config = dict(
    d_model=256,
    head_dim=32,
    norm_place='pre',
    bias='none',
    extras=['capped logits'],
    lr_mult_o=1.5,
    beta1=0.95,
    schedule='cos',
    batch_tokens=65536,
    train_tokens=361800000,
)
MLP neurons of a small language model. Each row is named by its layer, matrix (gate and up: input weights) and neuron, and shows model dimensions 0-255. Each number is 128 + 32 x the weight over its row's rms, rounded and kept within 0 to 255. Numbers have three digits each. A neuron's up and down rows have the sign that makes its largest values positive.
After each neuron's rows, "fires on" lists the tokens most often at its 100 highest values on Wikipedia text that the model never trained on. A number after a token or word is its count.

L4.gate275:116148177179166095130148146083147100088136158096152137159093196158169122090136166145061128138079127087130192150174114138131093101121148093173080131145131111115129146165079161127116105139179126117095197153196157113112178099150136050077175183125091060099073095142073168098109138172127129136120161184137084120096181117072128078180069155108123129114096125080166066097176086045126106091178077099112144080088116140123134109124122155112072168137105151125147175123078147125170135115123136104123137102197157114170148145106123129162103152129173118103119148097166107137121092112146118068083099118165123115123083122145100097159124130100110064091086108103160084151119162139166117124120113171134071159169113133164175103087148129207140132100121079093140129120123153173125135143110149
L4.up275:144186142154109077192131146111110146088088145095110122134098122186191091162120092086107119126117138130101086140075130153105159103163107121098110129109194068135158143134133098078150083109125053132135127114121140124111155148143108146059095176061133175181156092120184149096144131132131072193084137097165069073071132115153135146085135126124125091150160104137087115222181104132138156114118134099133133100108100191083138162110160150100173138133127142137089147087082073183108185130110147105090121134152190105124135104133195138106091138173155082151110173051132133140126103114121124124102122132175101186123103115097077152072128118045121121115154117101158179168127133136160131143115105128072111139175148169063125135129085093165141176130126139121187076168123143182102122106111073
fires on: " S" 98

L4.gate136:097151100120196155050165185121122131097117142081109124173145154110184159101151116127132050149141145158155166053176122088135080135167146098127145129154175099155142138120178167136106117147177123176152122145087145116137146082129173113086102083154136085096131124114131137103088109093133093115129129140117105118081133156102090072111054111154109136067114092163117126107194105069181159097123183140107111113121138113124177156147085153114131099116135186161174136118173175107085147113158125141107102090177142093139137121074145090143129072125168140103148171130133119156113086185112125052093103149191120165141081076100132103157132140084154098169108131145050142093147202136052117060131172123101169144142159129156169126108100146177111100093164157107186098096132118189107171134137085
L4.up136:121163134176146049178153122116079130190090105090102103124075162134122189098122094123128137104082109082164146158111181088131090133049116156116155126140193133116105143143084123117100138166107143116131191095080162154077113190169135059125120103123147109137135115118149153076160113101158125165168170157149102141118112085064120162180130122063157140115147100147137116129132156093146145079130198162104142113149159149132168160114137124109114157123125104088154133099156113173149113133123136140110064082100162130150144113138123108122159078115126123102179146153199090179114147095114177087125123106109208207145158080146134178186080077116124108153096158129201138083132153134160132152155103125122119158106122122053144214129188097141200098091156091132174101129150092172148163118098102
fires on: "s" 77, " S" 23

L4.gate49:210084118102120158111084085125149126129156176136129134119161142121172161154092144132100097161104120148138135159145085125199116095099152168187112117126153162128108131117110145143140081084149167108124096146129123095126142096121167099136074115134159176168117100149190150171192173154148079145201138113080119142070196106096092162101137139077130131111146121170107122133134154102113159130162114140099125094094092145139090120153161169061162214163084142137135088111094080116106133140119085147083086142154138162132132166036138107075231107124119072120160156151134090115153092121186123129071083169148148087133055108102178136138132142147133171116133154053129119135054098123159075086146104104137091152185140098111153127156151151121124130161118099092112097177162079173152107116074115
L4.up49:115081122116106115143099147144164138155141197176126147158109149135056135099099138163207129148086128151136133152116135106117094143096121176164099133135108193137074084150158014105113158139087138102154108077099055131115094138193131159140148149115132104109194109160194102099097153164117110122129138099038086143164155168130101093150160180184193154109116152141109152117091146088159113136148131163136190127149130178074123178121184139141149123145150130097117133074123134137139131130154124126116131150101156100126199131116107145139188114130110100065124126128128176129123138142109102083077180106089104120127073074136176135158059187191093108126112111059120054182096128080133092164143109092122107155115136138143084185114128123137169120125174202143102188159126120130147133132139135
fires on: "m" 46, "th" 22, "ir" 9, "k" 9

L3.gate246:072155161174103020115135161180139142147131186162132120116149131136072146156122166127176150084113105140127112129124138168113193171107179159120103129084123142130102097102081125080074155129083070095100115086104117081083166111145144149122103138165094139152114170088108159166116124164115136174123164130103094087113132114100191089154116077091155137069152174084158096160135139142122162143119148165134093146098135150160136120184061165172146159125162112094113173137101072092160139108108147157124112133109125100160100157128128148116186140188130181149139164142103043190159146112181170122096196146040102160161124153163100128105118076220175133141110107170084162129152152135124182104141102070088087095167146115099138119138161121097115171115099155136144124159144103177107127081100113
L3.up246:067079124138109095093186140190100104099136142159140101132136082151165148116175127180097133148145082071081102096149115118148121136106080178095153092136139152178092106163118104142116222101102104174129109134160111077133154150090140131119148104173132139108119121115160190141164145100075144123163149124104098081152077097062125118130102146105150121126119096125166134085182107099178130141096135085119137133159129149126169117109115157223122156089197140161147128165097105077168136098118060171167103156119156111147089110148109092126136162127133092179096115058055176130131119120157160157097154125087161125073097150136084138161149103163094110089125112162116103098125125103138168102096065066053081139203163198090116088156145095143085159153145166070133097163107090143084138127126129
fires on: " Jo" 64, "jo" 12, "ight" 10, "ward" 7

L3.gate173:168163103150115083146148098126122115082127139157104119147152162088120141094142132165147110111134140152181131092100136164100127132100073111169119071129131139147168100064093082173047126073134111071104114153101047139138132127124134080126158124096153098122156120153135139110092140167159101139143126092128090121111105083154085121131049113110115133102096076196113140153145103105138118123125079132116090123141198109085195153105092159103077199112099171138120145160094094136132132141163174079201174166106096095118123101168115073110099130126098146143128143207126159154177141129173064100122150162144083141080113144115179130182105116114131140121161081094128181189126163163083071034155112150130139162081133115141139076155126070135125198163135124138143091085155063139126146107098063
L3.up173:176123191192154106088131131125123166161174108123113096136112136096161161123166032105125087111118164182142093175090161166105082155115144135088135158108104103183135065147100087141063137132167113129128156111105148184131125110106156145154180158126119118185118193128164160161201096123128182127165172098136118148166121069143135133086164116106124151111161140166154140154150124132154127122123102206120036105128158124094146175133130115097108128130081203144122091097093116203140129153110126095192182109117127117185189148141124095154184127096119113105184082160207149157089113121154095119117195159110090113112151191137121131188134117082132078159130090134193105143097141138100154184110152138173135145144134131050157103122163110129145148143112077130143085081126136133138121101145098
fires on: "s" 90, "ri" 5, "a" 4

L3.gate234:099137132102129115064138140172067206194076154220045142161150111131110159111103114087134075131155122153115185124135142146135100119137159131145163142138103171142203153116116098135109161171137150151185110089136143153076074112173112125119089088110105071104155117080093095148111132109146136130118148108126136160109146163108064140129092066159108067059115149140188128184165125105163124114118090177104103172171141099110140177166118080148128158134120093149118124161114115132139116120128089125134186113108147050091116075057125072124114072163100163159082166163176119172150123086090086160137125136106129150176099134127153101174154180078193135115138086101128126081094142143153105170180113064135144110144129093140138139135141107122151150157200171093090093171115078142131139126106145
L3.up234:121105112087107024044158169120088079162095065126088096127144084117119169125111151142119123110105193121139112139097147124109062151098072114125138092079139113174154084142081118154089139156148134153120129099155172142129142173083132082121161138181126169113127135133130140134151096135140164146185191167142118144161088128147093153060101125130143102074127195110137165089098115104087088106078124091094114104133129166118159197141074186139127110113165083187186140152159125119132104112118096121152140056040200148119176092104132116089181166087150163138134148124126100145145126145147125156149085146132160106190117123087045171100134116109154163131125114126114087114108089115118102112152145126063176175145147083115141152061148098154157087158108134160146172171075078121145123147110125
fires on: "s" 100

L6.gate124:157106104089068175181145127166077138083116073137153172192136118158154143157127117146151096097124071171128103144128096086136132178092111126128101050153055148120122156140175097124067106174151103158069125171105067105101162142166096108152110149207144118100176091144157140139156097097080101103150105080113169076122128088137093138121094156113086148131091144120177156063162096111104114145160112144097169125114135126114176178134123143132169124126170082151151130101149147150086134156110147122129103123196191156127085114138143098079134124133113160159156100126106151122146197125129086128119110063135110137082130156114103112143092108111151161173127073119166123094109095150114098092202139094120105188132134082080088110118154046116133091137181220100132154157158129164155101076199147
L6.up124:132113130103093142079169101172126143112101087085149104129116151107163163120130192111181112143139137140105158175141099117135143121104080146132136224112078164165076137110114126133135106029148114122129154122128126104070143106176175106064130176173142067142164149133113124127128106130103137073192161118123086099130107072163101116088168144084131112165121140084168167174143103082127159098163142133092104185139087157150096097138210075125139107171082154116112153122145089124174135176109085148125151142122122113153115082113106101093121102107108180154130173173130176085123098122118155164156125110117115149140186126099165094094146111103139090049145118121120178162155147145078091088176163092142174157091130061094109131200168109094087122088108059142158120172125168125152061175078156
fires on: "che" 28, ":" 20, "all" 11, "ge" 7, "-" 5, "mmer" 4

L2.gate106:118110089136128143147176155130184099125075111128101103132156149073138159125111097061052180133106137133099096141141101198115140081078181102159164137141154146067143145111180154124170124126167136066097091095125175114108154175147116144115151043135184135147115099211175090160147123119149111151076170098150156116099120137141161112121122157113143076141137145152160111149196133119183112164135092143160099141145094173144191122111116106160191126159091145196172101127124101151093078140137121139150169089093135114139125066182097113133165121105112090198107090096125081109080102131150105139100182078103114154117114155077110209120116137117107158153174141123118119124188061109106149090178111121094116069139178101157102107107098163162115135086143176142142116089128095120128108199099181
L2.up106:198065110109150121154077147163085165226127149131143160083136146176103128130136118070129124112123139140127135139139140194168148129135134086162101203154113138119107089167114143151149088104186088156151081114144099129079099137102074116103135038109103189118103167107103115175130134142154105136112128078127127104180136193136102144070079158192154149115097132177144163123123113146086152168125094159124096138096148132093160124125120099159110145048139140121142183175116097134159146119120083127123154049114085131160138176177117106172124136121148065131207109141155111124143130101126117073124075108102136207101146080209130141131125081108152137168061144134163143151123091110140098195104130057108084180139152157109165157157124158141155075131117130120091179142149144120103157171137152
fires on: " =" 52, "in" 37, "^{2}" 7

L6.gate269:182097115125136164080129098127141123124127145137100086069123179115152097100119146141131069088105124118114150194159148230110078144151091115147147147160135072146133136165133071199177169119105158101123125139157141137137133135114139126102171106175087099116161135134107128182094135140162163136113119142135120193148124143103120173146122169140194160105120126131127139122136164082142110141056162131099188097063164124161202044113116155097077121109110141121108132103059114145103038104155087097117094191086123186150084132104144117123127169140140084088121155103154132107109154132216137139120105173155132111129145133152130113069179106107184131169104140140138163144131079167134097126127069136086109067070114152103152073123125184122160169166161208129134148097132196180130148147115116
L6.up269:154161137063158140139108154126175099137148159130097147164081046100101144150078174130127092103075190181125159128146117151133069119102064101130092192110181110127120056156156084182113219129160145137146117136109131109136124129134138077103167162143030144124095117104106096098165096146141105062134149136134149110132107144150075108161142207120197149112138119154154113097114138101160115132088147090073131101100164105122128093108167163097109068111065151162164138150081131151100092139165142110073085108096143153170145088160105117101114075153102102097108128112165120182126144178092167171126174093117120114122133111107155098217160137130140053098116125158109103150167181094140152169098117107121145160142106182067141161104142069098126110134128124084183092132150106163161151114127138
fires on: " " 80, "le" 7, "li" 5, "o" 4

L6.gate162:123143133118124127082165155124158102105188151073094122055140106148114100147162099184175136128102098098072101134114122173135136102169097150103110104081132144090126147101088152085053077097171075122169103154106094129118138140117099122142098191086170113073133170130167160120122138147153127141154139120132165115099152110092149137077138089099160167138104153145133133133086196128135141128132095195071101134091110099128136118143094143077133135156182137148118104144172128124075192207102080146124105087096133175159107135102147142197191076112081073124161150161166102140146169099126128089150124127169101154052094146120137094141044160111075128129067073152161122097103118148128048063133120115153108157121113068123083115140137127092181158130117113141079034132124132160103148079159137
L6.up162:137093101103142146117200119099128177145128131159103084132131137144131200145116185109115048170104116073151185088079143068133157123126143109191119149143132099051113100111106128120142151111088119118170173098121166082129164121167149055092037108088153075136207064165141199121135127156086124161140202159139060143151147142154087109183061119132132128112138104178086131120152114126150144092127121124124111154131047169058103153114145104193101144137152174096134148145108144160125189145194148141100153108085171109132148135091172123108153134058106162144159108145141188117159111183166130179143126128189192124146141123102091131143119117155155135141135143165166140092106134139155099125158130134088122121134177099142175133120154141067148153109130106106121151154128181173133162105112099
fires on: "s" 59, "th" 13, "-" 9

L2.gate238:243127081102123168176122082113107140200136173149076112082141100125061153166158097143107115160126083142070103138160187191152152110138159136123150158095120065135171114091140136161159158184168100141162135120156096132172123107097100149082165111120154184068095143145124125092110137133176131119166155141100133197113149091173080157146198056122119149147105107137132095150125150096155126137128142117140189123076101142164156148086107149199109131138073077137133097176081094162163176082138137109098105149119146133109103143148118122112130157146181190118088134118162096160120104110132119102130122131197097117125139121161173165124113110132179151152132120108078131186198142101166154094081150094180138156140147107117094119115181145134151120149115164133126232082122147120162105069097122
L2.up238:107115086171123141155148120039112148117128088126119073117094070098124176161112153121131099132100136122167167157152132114183106106148135112097061143085129118079113076119126139129108178106109085144156194117060115168111104151145089126148102197140151096132153155053068164131174083140114157171093126124155154193175126136143177175134089129082162143107104110133156112152108104142178041173166129120078095120177143157219095138064143139132160120104153064154072104182124124130080111174134138155141101121137112161110104125174123133103113146126149104113109072118135096118142114093130099119173147200152130120104108165141144102135125095107099135113161154161151094093170110152110098166100143142118016160093128055125112115147142079107101127149121111168135069133190101156083151106180101
fires on: "li" 81, "la" 19

L6.gate10:110120108168158177137090224116100161100044081166130093089102148161132180138079185114117151145158062116154120105114123120076122131054178179094138152133141159108107117166107136157156138157101119116135102126116183126144154124135148161132131151072089133145072158102126084154105073121140201138112087153130111140143119037137127147118116121093162175083143147166100107084104164108098110125199093134144094088119098112136122185106165126067135119162184125101138122118141147146123132152152166074102174066073134100182205135139081159109185166153143095073100155134140128126140117143103164144180204110103123191120159193116132099120098088149095132123186158131167163124093132181110110096150106153161114068115128140146121148100107178173105123059124075148144108146170103144118135145165119
L6.up10:086113162115127071097097184137116106208112135090125144115195181171181077132138168140085137136127121172123085151124131153126095176100120147152135109112173142084129098139121094108131136073149086148095113150106158144090089081085106157119094127151121120150161121149121140182132167106046164101092101108161131116160141116158122145098082133133087136185175149129112122171099084155104142123146046122079116046082127103076163113105129133137127154089097095129104139125074101144171163138185105047101133177161103126158158110086139135144115151147168147097134099164114131112080078171076147140111101123125066162121068068136097085140091154124097161126130106207113092146081126086103113176104091084140160113123111137101107081050080131057193158116126129133044132105093133120124138138120160
fires on: "et" 24, "in" 13, "." 7, "il" 6, "ri" 6, "e" 6